python train.py --head_dim=64 --hidden_act="tanh_gelu" --norm_place="pre" --norm_eps=1e-06 --qk_norm=true --init_std_o=0.0228 --init_std_down=0.0102 --beta1=0.93 --max_grad_norm=0.5
MLP neurons of a small language model. Each row is named by its layer, matrix (up: input weights; down: output weights) and neuron, and shows model dimensions 32-95. Each number is 200 + 40 x the weight over its row's rms, rounded and kept within 0 to 999.
After each neuron's rows, "fires after" lists the tokens most often just before its 100 highest values on Wikipedia text that the model never trained on.

L4.up599,209,230,221,223,155,200,162,190,188,226,195,210,226,198,202,152,217,210,148,240,211,210,195,282,127,176,193,192,196,96,149,171,227,144,252,211,241,164,238,216,271,219,212,240,138,208,182,169,310,238,155,207,140,208,213,267,210,203,232,216,207,198,169,193
L4.down599,136,213,167,208,139,230,183,248,218,126,212,212,223,201,171,180,88,173,97,197,210,153,229,235,101,178,228,208,284,177,237,203,238,272,231,183,178,207,184,178,161,221,161,178,217,237,205,227,164,149,158,206,150,151,184,162,161,202,176,260,242,237,251,241
fires after: " It", " it", "depend", " Ra"

L2.up956,167,242,293,201,46,234,297,187,148,249,220,205,198,166,256,157,164,230,257,208,186,174,171,155,156,172,171,169,196,168,161,231,154,179,199,196,258,219,227,259,130,268,168,216,200,253,136,149,191,182,179,154,221,132,134,244,135,138,165,176,170,176,194,234
L2.down956,182,186,202,168,253,200,196,120,238,122,189,159,183,203,200,124,178,205,198,184,218,156,196,167,165,231,202,249,231,188,181,251,214,211,244,254,163,183,199,201,230,189,185,245,121,89,210,223,177,215,219,178,172,163,265,240,196,192,261,262,167,248,262,187
fires after: " ", "s", " re"

L2.up736,274,204,203,202,178,270,227,183,203,235,216,204,213,199,226,138,212,219,219,211,108,144,210,216,270,250,194,157,117,209,239,246,198,198,184,174,169,246,212,197,145,240,285,197,208,214,149,190,138,180,187,161,265,202,206,241,225,156,169,192,154,198,262,162
L2.down736,193,242,199,157,216,199,223,213,251,258,188,260,237,220,147,234,142,190,126,202,190,214,161,209,158,204,209,170,169,141,158,175,240,176,222,200,179,173,205,147,184,174,94,141,178,180,185,235,130,316,197,126,237,236,209,209,288,214,216,168,198,177,271,192
fires after: "-", " (", "\n", "===", " \""

L2.up17,194,259,244,203,131,318,161,211,174,228,186,210,122,291,250,187,197,199,229,134,167,198,138,261,178,271,248,140,205,208,205,220,142,126,164,167,264,180,212,214,178,189,245,284,159,211,251,151,145,188,167,157,123,187,182,175,193,137,153,157,221,153,179,260
L2.down17,161,239,218,164,205,251,191,142,157,210,191,206,90,206,215,201,181,232,216,218,196,246,199,263,182,210,165,166,250,162,272,197,225,142,163,216,235,152,211,256,210,233,121,257,221,154,189,250,258,287,216,190,184,169,135,312,186,170,164,272,227,242,127,209
fires after: "\n", ".", " (", " \"", "==", "e"

L4.up235,229,156,189,229,186,239,219,266,166,200,172,184,121,232,243,169,140,188,246,222,232,214,205,204,204,164,279,166,183,188,138,206,220,264,203,227,160,193,159,154,256,118,206,204,214,160,168,141,215,203,163,206,100,145,210,196,180,207,174,184,175,225,152,154
L4.down235,286,245,227,217,175,252,253,200,218,159,213,237,175,201,238,159,186,148,228,190,148,197,172,201,214,179,149,201,150,249,227,207,138,172,148,186,213,159,253,206,143,148,239,162,158,218,278,243,139,168,253,191,323,232,215,202,223,141,165,203,220,137,213,198
fires after: "1", " Pro", " Re", "Re"

L4.up690,253,235,160,189,134,189,237,195,176,221,251,203,135,236,223,154,160,190,180,203,207,210,179,159,103,179,176,212,163,221,206,195,212,258,112,184,143,186,195,137,206,178,289,232,179,188,163,185,209,228,204,201,191,221,178,252,227,245,188,267,230,154,242,190
L4.down690,176,267,205,212,212,199,267,188,221,175,126,205,191,206,208,218,166,242,141,187,229,149,220,211,161,207,294,170,241,175,241,198,271,168,216,142,160,191,218,167,183,191,225,211,168,218,184,174,173,143,234,193,191,133,190,216,198,151,275,232,150,192,191,177
fires after: "1", " ", "s", " C"

L2.up337,172,140,208,225,248,205,158,233,217,230,242,207,172,220,209,181,207,185,158,201,188,159,185,149,195,165,250,228,132,238,172,166,125,198,298,144,175,219,179,170,252,208,211,179,216,227,169,141,152,152,169,133,160,133,218,220,247,189,276,236,264,140,255,228
L2.down337,224,206,220,274,204,223,235,213,231,205,243,268,151,254,147,207,209,211,247,186,226,192,192,201,151,252,147,222,223,230,239,180,243,223,170,191,163,215,170,266,151,169,125,186,194,196,214,203,212,219,256,140,155,207,280,265,219,200,215,211,223,237,166,191
fires after: "\n", " (", "===", "-", "==", "."

L2.up801,223,190,155,267,221,172,175,140,246,182,222,255,124,328,124,153,283,181,181,206,200,181,157,236,236,120,169,206,171,245,243,216,121,205,198,167,117,193,113,211,226,224,328,235,207,248,96,181,186,219,165,223,191,187,246,179,205,177,192,248,246,219,197,192
L2.down801,233,174,144,274,117,274,226,198,246,270,211,212,168,238,176,155,160,222,181,131,146,176,144,206,164,227,170,261,173,169,120,206,197,216,237,248,228,205,253,223,218,205,198,104,183,175,203,232,176,218,172,243,216,240,231,180,236,134,141,235,167,242,205,150
fires after: "-", "1", "2"

L2.up919,282,163,208,220,179,183,287,229,259,221,235,160,125,170,185,148,187,152,197,222,204,244,179,191,108,337,184,175,233,181,233,121,175,174,174,237,206,205,231,227,234,221,181,215,158,171,255,189,168,262,194,276,182,238,199,184,172,212,135,210,259,248,278,193
L2.down919,220,219,134,140,199,176,301,211,167,199,214,267,176,208,197,265,262,196,283,255,205,141,163,246,207,184,195,165,211,223,253,103,248,169,156,226,157,180,237,185,181,209,135,240,156,198,222,186,161,199,252,241,157,216,147,224,127,224,260,235,215,273,197,227
fires after: "\n", " NRHP"

L4.up880,198,262,192,199,190,243,235,250,157,220,187,191,209,219,220,167,205,218,246,167,180,259,261,283,193,250,195,183,150,159,223,176,204,168,208,185,245,228,299,178,247,135,149,177,195,215,168,173,184,177,138,200,186,141,172,125,209,223,173,222,201,160,193,251
L4.down880,198,176,232,140,206,155,144,162,276,155,248,192,154,220,237,156,305,204,281,252,243,102,170,144,232,194,196,131,208,190,159,244,213,177,195,216,208,188,160,147,215,239,238,233,207,249,165,267,204,223,204,136,158,223,207,231,158,162,209,169,124,221,164,245
fires after: ".", "e", ",", " de", " "

L2.up95,134,256,233,167,171,223,217,188,189,160,158,202,204,136,196,145,136,198,156,278,197,201,223,163,149,164,161,189,242,198,153,218,215,134,210,223,189,137,164,266,219,173,190,260,221,244,177,167,143,145,186,188,200,122,135,247,180,230,200,238,203,133,249,171
L2.down95,235,308,184,296,204,203,168,200,285,123,193,161,241,214,194,223,209,166,225,205,219,199,201,242,152,200,182,195,196,211,220,218,227,162,188,222,189,226,210,245,204,182,245,185,247,180,174,256,185,108,209,102,237,225,215,223,233,150,242,214,246,237,180,237
fires after: " ", "s", "th", "0"

L4.up833,261,204,212,213,242,193,258,216,192,233,174,229,125,274,271,165,186,77,150,197,211,202,196,209,235,215,285,221,234,260,198,178,233,169,143,220,167,180,256,159,223,188,211,205,251,255,259,123,166,221,211,151,137,157,188,240,203,254,150,164,210,224,277,204
L4.down833,178,141,170,216,218,244,211,191,177,219,237,204,194,223,199,166,211,139,136,188,170,212,218,232,163,150,254,199,206,207,254,203,245,141,243,206,215,175,221,209,201,212,246,220,180,167,217,164,264,196,247,145,233,298,203,222,158,207,149,155,162,157,136,161
fires after: " ", " re", " Re"

L2.up36,194,250,226,188,237,160,158,232,220,208,186,135,231,135,167,181,174,213,180,239,188,121,183,158,144,186,140,174,194,163,169,160,183,170,253,252,186,120,232,200,194,233,261,179,205,161,162,169,89,101,226,237,276,233,194,188,245,148,181,160,246,221,160,172
L2.down36,209,217,252,168,190,199,152,200,226,245,211,228,272,187,215,237,166,204,145,250,228,225,194,259,205,230,182,154,212,201,146,263,223,174,193,280,218,263,198,162,209,236,197,288,168,172,106,236,163,261,259,269,246,196,178,200,190,91,169,135,225,222,191,226
fires after: "-", "\n", " ", "|"

L2.up244,195,177,207,139,205,255,162,235,114,163,215,211,149,236,162,184,264,239,244,248,75,145,198,245,148,191,155,177,208,178,177,206,175,173,183,261,239,195,190,248,266,141,192,91,189,210,233,173,185,256,197,243,220,200,269,210,217,307,199,171,128,200,133,145
L2.down244,239,173,207,235,170,265,107,191,202,223,176,209,227,249,188,231,141,209,165,236,183,187,159,222,218,197,108,239,185,180,114,268,216,265,126,196,160,228,210,157,205,148,160,160,205,251,162,212,169,235,224,193,228,195,186,250,216,207,181,157,142,214,189,234
fires after: "\n", "|", "H", "T", " ("

L4.up739,172,162,153,193,230,267,178,173,223,229,191,188,175,298,170,192,215,220,193,134,168,235,170,201,143,185,258,118,169,211,232,206,217,211,167,217,201,177,194,191,198,193,216,253,198,206,192,208,115,269,159,171,197,166,204,220,165,153,209,231,246,156,260,206
L4.down739,150,173,267,276,137,209,123,237,256,195,169,178,199,182,184,218,164,166,214,233,229,226,171,207,229,174,217,204,261,156,184,242,161,235,199,198,216,199,224,266,134,224,173,151,166,195,258,234,146,273,185,182,178,239,200,194,183,167,189,176,198,255,234,118
fires after: "0", "3", "2", "6", "4"

L4.up413,239,149,181,187,108,228,117,165,134,171,252,233,180,198,121,131,206,188,143,219,232,228,199,174,251,172,233,205,211,219,155,196,214,222,220,141,183,228,234,146,258,99,234,213,193,216,151,175,161,177,234,279,151,189,182,185,170,240,208,275,210,227,189,225
L4.down413,155,238,197,173,221,216,219,122,189,185,149,143,209,209,237,209,199,157,209,203,218,244,230,229,206,217,173,92,134,137,51,238,179,148,172,275,239,206,216,138,229,143,154,206,205,171,262,217,208,215,200,187,235,175,197,228,287,249,151,122,238,220,230,168
fires after: "9", "8", "\n", "1", " mid"

L2.up532,291,185,191,118,115,211,240,207,207,197,177,172,193,251,171,163,172,174,244,205,154,225,186,170,191,188,201,127,222,222,233,225,214,215,151,165,160,236,151,258,180,184,218,169,200,191,287,131,192,203,261,180,157,210,212,246,140,236,208,131,256,187,168,163
L2.down532,220,276,191,181,241,202,196,134,215,187,190,240,175,216,262,222,200,237,187,157,204,186,234,162,209,205,229,205,167,218,186,205,181,232,118,162,271,181,141,270,140,270,244,160,193,198,264,277,226,221,208,243,222,112,269,252,205,284,215,164,129,158,196,186
fires after: "\n", "2", "===", " ", " Candidate", " ("

L2.up369,255,231,180,182,262,173,167,218,189,221,206,220,229,118,281,235,167,238,185,195,128,145,130,155,165,258,193,225,161,104,258,140,199,160,201,138,154,156,242,255,302,182,191,197,203,223,207,241,178,203,178,259,183,217,248,255,218,279,216,261,156,167,159,173
L2.down369,179,194,232,187,212,220,195,149,255,100,306,217,173,168,220,159,217,173,194,263,185,160,164,212,183,215,254,206,232,244,169,205,205,246,194,180,246,177,169,177,203,183,262,235,113,148,152,258,246,161,212,177,256,237,229,271,202,212,183,217,257,174,217,241
fires after: " the", " a", "0", " |", "|", " first"

L4.up93,258,259,269,160,202,204,236,180,222,223,268,231,166,153,205,150,241,168,143,218,188,179,141,262,217,217,163,233,138,226,153,239,194,192,160,125,232,165,106,183,245,230,206,232,271,247,148,178,187,227,154,257,184,132,194,218,200,240,170,110,186,205,215,231
L4.down93,185,139,192,156,176,214,167,199,261,231,172,155,183,213,231,247,223,196,196,167,229,225,248,161,201,217,239,209,176,205,174,198,219,183,280,147,189,234,196,187,175,190,183,138,205,222,197,312,227,215,168,118,295,256,242,114,244,132,180,203,235,236,176,210
fires after: ".", " as", " |", " As", " –", "\n"

L2.up430,137,252,197,240,295,123,205,228,259,152,196,159,180,200,177,240,232,138,134,222,168,172,166,183,222,272,209,208,173,257,221,196,186,179,218,202,228,168,291,239,244,142,208,259,182,197,225,226,219,202,176,189,116,212,224,209,155,182,178,202,230,190,196,157
L2.down430,196,148,209,195,238,149,269,183,246,174,220,228,194,219,168,205,236,115,156,181,127,185,186,255,177,185,202,210,195,237,158,228,144,175,163,209,238,130,209,198,165,119,179,267,112,246,239,237,299,197,243,236,171,207,271,186,149,197,174,200,251,215,183,179
fires after: "\n", "|---|", "|"

L4.up458,162,308,152,197,196,225,192,130,198,196,241,273,175,259,244,220,189,230,123,208,212,239,165,237,155,222,251,169,187,153,253,165,164,209,169,111,297,214,229,198,194,203,249,256,230,238,174,154,200,273,175,185,135,216,242,198,173,227,172,200,179,205,205,233
L4.down458,96,184,145,206,220,177,238,227,170,225,250,245,168,212,216,215,230,225,131,263,246,180,227,153,162,205,190,206,189,141,201,191,181,185,223,197,260,234,228,191,176,178,297,169,159,166,285,212,196,171,170,261,109,194,223,165,166,230,195,217,152,290,259,257
fires after: " he", " which", "\n", " He", " it", " It"

L2.up367,220,209,163,162,180,191,156,209,247,210,248,177,228,281,175,283,212,200,193,211,208,222,246,172,161,177,268,135,115,162,231,213,189,160,237,216,201,239,269,265,246,169,183,177,149,152,225,278,221,152,197,161,203,275,254,221,197,206,194,162,200,199,221,239
L2.down367,199,193,158,179,255,238,244,136,217,212,221,177,194,173,207,183,221,224,184,209,199,204,216,169,179,244,185,146,164,223,185,164,161,255,154,181,229,211,181,219,170,162,206,294,256,215,211,178,295,165,236,121,224,244,243,218,209,159,162,147,241,240,233,152
fires after: "\n", "°", "″", "2", "=="

L2.up39,241,215,177,123,171,261,177,263,190,220,191,150,214,216,208,147,232,230,146,212,210,228,225,96,262,150,249,214,136,254,170,187,122,185,157,236,168,246,163,194,120,188,276,185,168,281,263,177,185,135,234,228,188,228,203,168,166,223,150,130,217,205,306,182
L2.down39,208,217,135,214,216,237,166,219,171,193,233,155,212,251,233,256,220,198,177,236,209,219,246,142,228,78,182,188,212,196,255,205,157,322,174,204,166,237,164,147,231,138,190,199,162,220,227,215,214,233,126,226,228,184,159,198,148,97,190,170,143,162,199,214
fires after: "0", " (", "°", "″", "8"

L4.up375,207,171,221,205,218,147,190,249,205,216,232,245,174,210,169,221,251,177,160,202,187,212,213,217,162,125,241,143,213,193,156,249,103,119,200,220,267,110,269,208,225,206,188,281,262,176,190,161,212,224,205,220,144,220,131,189,138,251,235,177,247,174,169,211
L4.down375,284,239,259,156,230,307,148,252,176,223,195,155,186,162,255,181,221,203,182,267,218,203,207,145,226,237,160,195,150,264,244,193,218,257,231,248,211,188,195,138,236,179,247,174,176,237,179,170,266,263,198,179,153,241,188,310,152,176,184,189,118,123,192,169
fires after: "==", "\n", " ==", ":"

L2.up886,182,203,215,195,247,114,165,220,177,289,190,144,193,122,158,184,207,177,141,296,218,134,278,165,187,232,214,181,200,175,167,189,137,181,235,208,200,162,256,250,207,218,153,133,207,240,187,120,153,194,187,213,160,191,259,166,187,218,227,161,227,138,212,205
L2.down886,161,194,146,220,195,237,211,185,301,195,175,254,265,232,221,255,190,171,195,192,229,156,157,249,242,167,137,198,201,205,200,132,276,219,135,193,205,238,200,195,261,242,179,118,250,165,269,168,202,224,251,160,221,224,179,203,195,156,247,230,168,134,239,191
fires after: "\n", "|"

L4.up170,199,215,209,177,230,245,149,201,147,252,177,142,220,170,196,209,205,175,207,236,146,208,215,99,190,213,174,165,189,240,249,201,198,242,211,102,165,170,156,266,228,232,193,189,176,198,176,198,161,226,145,295,159,172,242,165,283,238,114,226,130,148,109,248
L4.down170,253,179,139,128,154,223,192,182,168,195,192,261,183,253,127,231,182,163,293,237,124,249,149,189,237,149,203,202,183,106,144,179,225,168,164,189,162,241,163,143,169,181,197,207,231,266,200,172,260,196,197,184,116,264,171,207,161,164,199,282,154,236,176,189
fires after: " |", "\n", " /", ":", "|", "-"

L2.up25,247,236,194,197,191,145,205,241,231,231,188,220,169,159,231,181,329,237,190,200,229,163,257,197,223,258,203,158,257,242,162,182,196,107,138,242,217,246,225,208,196,161,145,168,128,198,215,199,228,163,193,123,187,268,227,177,250,215,148,207,285,146,204,229
L2.down25,188,194,217,214,169,181,168,179,239,114,127,229,262,161,198,139,107,250,187,203,179,237,159,182,211,161,150,270,148,240,212,185,238,265,187,86,222,137,161,238,204,199,245,161,229,109,243,223,163,250,181,245,208,184,222,303,217,180,214,156,143,237,212,196
fires after: "\n", "2", "0", "|"

L4.up262,234,171,169,250,189,120,223,247,241,256,177,173,133,227,188,224,194,143,138,208,145,150,194,166,144,198,242,202,231,165,156,184,194,188,222,207,239,169,220,189,201,251,173,190,223,231,201,200,225,303,189,193,152,136,191,146,201,274,156,128,203,221,210,208
L4.down262,234,125,148,205,210,264,177,261,171,204,197,200,189,244,130,185,188,152,172,214,214,199,197,223,226,217,163,192,210,148,191,205,226,218,210,149,267,182,259,174,185,149,199,285,179,185,215,262,234,143,244,184,183,192,210,126,134,191,156,183,179,174,173,147
fires after: " the", " that", "\n", " same", "|", " this"

L4.up708,215,265,150,212,191,155,300,117,199,223,224,247,217,241,181,211,140,197,122,261,163,131,203,207,267,143,204,187,288,197,167,221,227,202,193,170,202,221,253,158,229,150,224,181,114,199,164,158,212,145,123,234,274,152,200,161,227,202,207,186,236,174,248,173
L4.down708,175,154,194,234,204,201,211,241,222,174,213,211,227,245,195,263,163,210,220,224,247,288,179,134,253,179,203,226,215,160,185,181,249,195,154,202,164,188,150,194,171,285,219,141,245,231,242,220,163,193,261,245,224,206,170,137,237,239,171,232,199,225,200,259
fires after: " ", "8", "1", "6", "7", "3"

L4.up516,245,221,128,169,171,186,237,291,179,159,234,190,152,285,208,161,136,171,174,173,212,142,176,198,212,187,141,164,144,167,140,262,190,207,190,190,174,183,230,227,198,223,225,224,212,214,169,211,149,145,174,205,224,218,205,249,181,198,243,218,249,227,204,232
L4.down516,189,163,195,162,237,176,162,250,218,258,167,160,161,172,189,224,166,218,283,214,176,223,199,228,187,199,204,211,223,148,251,219,223,104,175,268,237,173,214,196,132,224,261,91,140,210,205,185,182,98,223,249,185,233,168,192,175,180,223,158,216,264,199,223
fires after: "1", " B", " c", "B", " C", " "

L2.up231,209,216,317,128,222,167,159,239,181,164,244,134,200,185,116,216,194,186,169,116,149,134,202,184,175,212,194,212,225,191,182,157,217,222,266,190,220,186,183,181,187,180,181,168,127,213,234,195,185,190,122,186,214,249,203,209,209,259,202,236,140,289,193,215
L2.down231,237,203,265,277,181,198,164,259,172,213,179,132,233,222,221,195,163,183,221,231,201,188,138,260,286,224,213,140,218,103,184,182,177,200,228,232,204,203,202,201,271,209,233,203,210,161,231,236,102,245,170,223,178,204,208,245,159,254,149,258,196,248,195,181
fires after: "\n", " and", " to", "-"

L4.up593,135,190,161,246,206,195,203,213,175,184,131,217,188,237,209,155,170,234,183,244,172,169,204,113,209,144,197,185,226,285,177,166,209,202,201,241,252,79,230,172,140,240,174,240,192,185,166,228,265,206,241,217,120,162,180,195,178,199,167,223,159,254,229,124
L4.down593,220,246,225,271,213,162,241,284,237,229,167,185,225,224,171,249,195,197,199,154,182,217,222,248,215,223,225,221,244,198,246,74,185,153,258,182,153,219,221,159,204,222,260,237,224,138,193,267,176,185,122,220,197,209,247,181,230,245,256,197,220,216,198,261
fires after: " in", " ", " of", " from", " at", " c"

L4.up938,185,239,189,182,178,88,182,223,201,264,244,194,204,210,165,176,145,126,248,235,156,212,186,214,180,268,195,214,193,195,192,221,174,190,242,192,304,234,221,176,194,236,216,186,226,234,279,164,192,173,213,193,230,204,288,208,162,190,134,209,204,246,139,190
L4.down938,193,124,189,217,218,221,238,193,282,273,211,126,268,263,222,238,159,156,154,213,174,137,135,182,261,229,225,302,173,182,116,162,232,196,205,190,180,218,215,158,186,160,146,185,280,217,195,244,254,234,102,232,165,188,204,215,261,150,209,82,260,215,217,227
fires after: ".", "\n", ".\""

L4.up663,201,247,145,200,253,217,227,144,164,213,161,122,207,129,194,208,174,134,209,170,178,190,159,159,188,204,237,232,232,279,175,227,121,241,237,220,148,131,127,248,210,162,257,182,162,154,205,172,142,231,190,205,179,216,229,211,187,112,138,184,217,198,254,215
L4.down663,255,188,222,222,209,168,135,166,159,228,164,150,220,235,110,176,166,166,173,258,161,175,251,207,271,248,232,224,188,199,246,208,257,186,225,229,145,160,188,132,192,105,170,195,238,210,204,277,199,212,168,190,234,188,191,214,131,151,268,156,265,223,207,351
fires after: " ", "-", "0", " the"

L2.up732,215,175,174,157,179,177,274,225,163,292,190,189,268,172,206,198,135,184,241,216,160,204,269,146,213,181,238,156,194,184,195,202,183,201,218,165,262,213,206,254,233,207,188,165,244,120,249,178,109,192,180,268,250,245,213,170,220,192,157,194,190,130,163,200
L2.down732,220,183,159,201,187,205,165,203,228,242,287,287,189,180,183,260,231,151,237,167,125,232,223,259,234,184,211,179,158,216,223,192,223,259,168,290,279,157,245,199,278,174,158,135,247,219,155,216,213,259,198,210,168,184,165,192,146,185,223,169,213,123,227,227
fires after: "\n", "1", "2"

L2.up33,253,234,153,221,228,155,173,222,228,210,189,274,210,213,176,205,167,224,261,247,183,239,233,203,327,146,128,180,189,233,166,217,271,230,213,251,250,171,152,164,164,224,188,127,275,241,193,171,248,222,202,249,170,201,101,243,202,198,127,63,149,231,222,216
L2.down33,208,201,262,202,255,104,211,224,177,257,144,208,143,212,128,171,213,164,243,170,244,189,183,227,329,180,122,200,216,178,212,179,263,296,187,175,215,193,272,170,241,206,233,135,197,276,227,219,165,143,133,248,179,242,188,172,187,174,170,198,272,181,172,211
fires after: " in", " the", ",", " of", " "

L4.up956,219,279,216,151,260,177,157,140,260,160,258,198,148,273,200,213,200,209,174,240,210,197,146,220,231,266,207,254,236,212,181,166,190,163,241,183,177,217,237,181,276,157,128,109,186,212,154,151,195,222,211,193,195,224,173,170,160,238,196,219,187,223,191,279
L4.down956,180,150,225,234,167,218,178,222,235,269,236,201,208,184,163,199,217,216,192,164,181,181,211,225,152,145,200,154,217,194,142,175,219,211,243,208,150,208,179,154,180,269,167,158,191,198,247,237,303,214,219,241,249,214,221,142,220,261,146,189,230,83,262,268
fires after: "\n", " Re", " re"

L2.up359,223,231,196,180,136,163,238,185,144,195,196,178,200,145,150,209,216,228,162,202,203,200,257,243,230,198,159,197,201,148,184,196,266,189,156,132,161,170,234,181,214,222,276,235,194,228,156,189,163,192,231,189,189,226,195,239,143,213,262,209,164,172,167,175
L2.down359,229,126,221,243,184,195,267,174,185,182,263,221,183,157,98,233,277,248,206,246,232,243,220,189,184,197,183,187,268,207,215,276,269,169,200,92,155,232,273,203,194,277,205,267,196,265,263,231,180,222,230,168,201,258,235,195,187,153,186,185,158,138,204,147
fires after: " ", "\n", "s"

L4.up576,212,161,191,163,185,244,200,199,217,187,178,118,241,220,209,202,178,221,260,149,186,227,264,152,205,266,260,134,135,284,147,194,154,187,183,185,299,157,198,304,180,185,170,222,192,240,261,174,179,176,211,246,277,230,255,241,222,225,176,283,190,130,195,258
L4.down576,236,223,131,186,188,203,155,267,93,229,172,225,122,183,216,265,195,118,216,230,240,216,190,235,191,200,165,252,181,212,200,189,225,279,279,281,136,212,171,123,238,194,158,208,284,152,203,232,222,217,193,202,148,255,199,206,161,160,256,115,226,145,206,259
fires after: ",", "\n", ")", "\""

L4.up28,212,252,145,207,255,189,209,179,224,153,166,266,138,252,242,182,164,183,213,181,185,122,226,174,168,216,190,176,177,152,191,166,308,185,177,250,207,186,189,168,204,270,179,192,238,180,100,205,154,78,233,211,315,195,220,212,228,198,193,128,188,260,233,219
L4.down28,217,155,159,187,282,230,176,244,247,221,183,199,201,152,177,170,225,221,216,176,200,246,123,208,251,149,274,130,270,190,235,226,243,207,182,204,72,191,181,160,157,237,207,149,201,213,206,245,236,230,207,198,198,235,211,175,141,176,216,198,211,251,230,229
fires after: "1", "2", " ", " in"

L2.up271,190,196,152,143,225,221,189,214,179,136,203,255,225,251,96,183,181,177,196,162,194,274,146,258,187,166,219,160,211,243,213,242,221,185,222,212,157,191,270,224,240,175,317,258,208,221,162,203,102,223,194,177,168,167,198,216,181,224,207,155,142,165,189,264
L2.down271,167,135,186,225,203,267,111,209,215,157,115,181,208,211,169,235,242,180,179,146,237,228,174,295,230,241,213,201,197,198,241,242,197,257,272,228,210,201,153,178,240,145,235,143,171,257,191,134,210,166,230,143,188,201,183,211,256,111,213,165,182,215,243,197
fires after: " |", "1", "8", "4", "6", "-"

L4.up163,159,245,302,199,180,190,104,230,267,182,210,193,181,181,218,201,167,183,289,221,195,232,241,161,267,271,231,212,153,201,197,200,199,174,277,191,201,167,192,204,166,164,232,207,203,207,188,148,164,271,204,196,175,315,205,216,168,237,256,218,205,211,155,190
L4.down163,249,173,226,292,270,226,149,263,180,287,202,198,198,219,232,193,265,174,158,154,147,165,220,209,216,153,227,269,171,188,207,277,221,209,251,204,161,261,315,170,234,261,215,97,201,185,137,224,184,254,167,161,162,227,173,178,159,178,211,165,208,212,193,217
fires after: "==", ".", " ==", "===", " ===", " published"

L4.up846,116,252,188,105,222,204,124,120,193,215,215,191,229,209,242,200,125,260,200,243,250,242,228,220,118,215,241,189,189,156,231,201,160,174,303,194,130,290,164,223,284,270,243,215,162,228,231,232,147,221,169,183,156,268,242,132,210,271,196,256,248,190,186,217
L4.down846,193,169,261,225,246,298,142,193,278,279,186,211,255,177,236,214,179,223,187,164,230,193,173,185,209,186,159,254,207,167,240,212,184,130,260,258,154,281,236,150,240,184,132,120,155,175,231,194,215,176,208,158,210,213,187,184,180,225,188,245,204,201,262,221
fires after: "1", "0", "2", "3", "8", "7"

L4.up912,274,231,126,228,221,235,177,142,213,233,213,196,162,191,189,145,238,200,228,265,257,208,215,172,194,191,183,100,162,208,143,204,179,167,172,178,139,243,212,221,191,124,185,218,192,57,222,182,200,210,198,215,216,202,202,131,117,234,165,241,144,216,182,201
L4.down912,180,85,262,61,161,179,145,221,266,208,169,145,240,205,130,174,247,180,184,151,154,239,162,192,245,221,207,165,231,239,176,206,238,235,207,237,211,228,245,247,213,236,213,163,179,141,139,215,254,272,229,192,160,178,177,184,174,228,186,207,193,175,193,213
fires after: "==", " he", " He", " Re", " re"

L2.up252,186,193,155,205,152,152,210,224,154,232,240,208,169,224,215,247,183,211,118,190,160,205,254,244,220,254,186,166,194,223,237,158,114,226,155,237,209,213,244,167,147,191,191,287,213,241,228,213,169,183,211,208,156,164,194,232,184,150,189,265,188,179,232,154
L2.down252,210,184,203,206,194,263,146,311,266,228,161,227,255,151,228,161,254,170,118,192,182,199,168,248,200,276,180,180,166,229,173,218,199,178,215,177,215,222,186,147,153,77,138,193,102,237,189,265,221,185,258,166,191,224,202,233,177,168,273,230,208,87,173,267
fires after: "\n", " there", ")", " he", ","